{"d_model": 256, "norm": "rmsnorm", "rope_fraction": 1.0, "parallel_block": false, "beta1": 0.9, "grad_clip": 0.5, "batch_tokens": [16384, 32768, 49152]}
MLP neurons of a small language model. Each row is named by its layer, matrix (down: output weights) and neuron, and shows model dimensions 48-143. Each number is 500 + 25 x the weight over its row's rms, rounded and kept within 0 to 999. Numbers have three digits each.
Before each neuron's rows, "raises" lists the tokens whose logits its output raises most directly, leaving later layers aside.

raises: "er,", "er", "er, ", "er.", "er |"
L7.down470:482529505516536525519494527536531469515510487530464509498467511496541473502493467503475447474518510535494535473503540491456489512543499500533483508498518470504517488527549468536506479540489517535463528502494534550475474492508504510521500536505522525484531507525496526481489529497506513494

raises: "er", "er's", "er |", "erb", "er."
L7.down403:498506547526491479502471521526547500512496501543515510517505507541527506524496487512495522491517499481370542504520506468471455476518503509471513513494520505515488514484512482527530472496474504488479499510512527523510468519525483488487516480475544483499520616472511478514479507472504538504

raises: "er (", "er |", "er of the", "er of", "er"
L5.down435:518500494493527516509506510525510480491503494470512507541531508514504551529516506464525517512442491469473509464526545530507543524479522475505498512492484506494528518511505516499468504476481500501473498499470501526455502505516492500515531496522498481497523459449504513535482488488491519568

raises: "ze", "here", "ter", "z", "own"
L7.down263:516485500516498519482500490487505475484533497517516470520540507517490509459487530458466488482486480512496455484496467493468518447511509509483481520493466512455508514480493525492508487508460537471523457485507491501486560534491488545507501486532471533493509490491491497536491516506495511429

raises: "orship", "ment", "ees", "eed", "ments"
L4.down14:549521492504527542482532468514494460511457522478508491534498458516523497501478501512511522510511453531528464537525524498540511549500466555483508527474495472494505488495520459513516505490458518499522491498521464503467471463481517521518470497464522489484507428508495485509487476470479515500

raises: "ously", "ful", "go", "cle", "ed for"
L4.down193:493470509460501490438497499482528474495464513525493511486486488471470512513502499477535477525507463471496499506510496471520499503511492513501504489485480504546479491521500514466540556490515506490462463526473483504477444479475504501460520529496479511495471510490461478512477454487495495496

raises: "ability", "ing to", "ance", "ing ", "ing."
L4.down341:505515491480489486509504502548469505464457483510501513495471481497481489474570527466504491498528534461495483515490517498476487492488519509514463483491538504498509528482504481505472479496510471511529531497451509506495497487489550496539462462483537482516496494510478468501489517481513459488

raises: " of f", " of The", " of m", " of p", " of O"
L7.down99:506524500525466535491520478473493468498506568486504528525514562505538535490509503507503510545511479514505445497528508454489555482518516491473506472479504514477523487488530531484553528477560476513515513526433475488522493547510473494483509519455499527516453462474509476529531520495536461483

raises: "rish", "ten", "tar", "ll", "th"
L7.down14:509489453567489503497506494507545446494492488554451531483471449505471475521475526523523549483523528496502517514502499497515482524551480490501493520506438465518483463504542490516508531488477541468503525474478482484490473507546476479496475523509490512495497507543494517528457496459501476515

raises: "uch", "id", "ch", "ids", "por"
L7.down298:500477500529497493461481473488502495489515525476509522495558499456512536464490466527529519494497493508528534547525490481516477478489562465498529476541477492487503488489541499513496502509568480461516483469528507500520527462483514553499484503477494493521511515475524568459514490504506506518

raises: "ement", "ies of", "ies", "ies,", "ies and"
L7.down492:488519479519525486514487497540535475549490471522462529474507502548502447458465514529518520487527491530525510501514448463478505520486499508526504542471541509472533522509484518463502517490450534447513533538515493496499489491497486496506496474488532518489520483504465452504523499455481527515

raises: ".", ",", "-", "02", "94"
L7.down379:487534479479493525486507495510498476491468453489528554504493495497471487464549500493484514520496510508564474514489542483509486486576485500500532545548547473484553528480476482471488499519490525520518501500518510495516509480524479457499504495474506504499493467504488441494508529512489514490

raises: "ied", "ies,", "ies.", "ies", "ace"
L7.down284:491504472505472438496489540503482511520477456497461554499538533523508506483461525504525527497513460437495493490501522523520485516505501510475495485506497480506533547505483485433479476475495483506494486545486499551499497521489471505543499442478495508525511451521456516508496493481477475521

raises: "es", "ive", "es in the", "ile", "ion,"
L5.down60:520480548471532484505485489486536498534446508507443466462514506498537492503512510481474536453543537518499481484507498508532483543514495533566529504509484527477477480484507552503512515472472495515519492490486507484454557482471517463540475462509494532505467511477497487510512472504478537527

raises: "ia and", "ia.", "ia", "i and", "i"
L7.down151:496525499512570477477459501486518486516502493537474503490504469477505495509520488515501491464466511536440508499473493518500510502487477467515470507510513499504479477498483503486509496498494440468515506516498495508522485478510490523501483473530495478497500476561498518524494473503506487476

raises: "ret", "re", "rop", "ron", "ris"
L4.down356:531484461495464497488486515539469517481503482495496488523545493537548559545530473522511506525500493518443490547511508505514497495513475524492512518474510495466490495501536480538477477527498507498447506527492482502492513509509508473524491495501520488554496554487529523492509506508458478511

raises: "osp", "ages", "aged", "age ", " office"
L7.down7:518524529530500458484528514481468487505548509491516510438505550504475511490510443484511467487523484541514461527530482517499463469484497488489504517524518504486498483510525506520521506526479478532524514546522470511487475522473499513536518503505524500506520494503503472515455475459480499493

raises: " month", "ically", " year", "en's", " others"
L7.down434:509506481444528526531487514505544497518510508510536455508502486542545510495510444500512536490503499487480512540532523492472475468483491487516484470457484498507426492507509485468501493445483497478496515485473508456513490481470503523541527501481475525502458559507547481467535504503518515530

raises: "===", "====", "===F", "=", "===S"
L4.down54:485488520496507492495485506480503504539487529532519518510509476502516494491493488493501514520486479490366487491499518529502499523336507505497521559510545484499500500495530480474484511517510487502459494474476498470498499512502515500509504509489516494503532616497515487477487491510511511482

raises: "er", "erb", "er |", "ide", "er ("
L5.down349:508532511466493513511512526505527460513472498495491523513541487514535509502474497464502486487454478523467529454549526504472517523466488487493505532487462498529522517524503488462513506549473496485453538520524542450493519506481529550503512491515516516502511530473472496494480508475491533508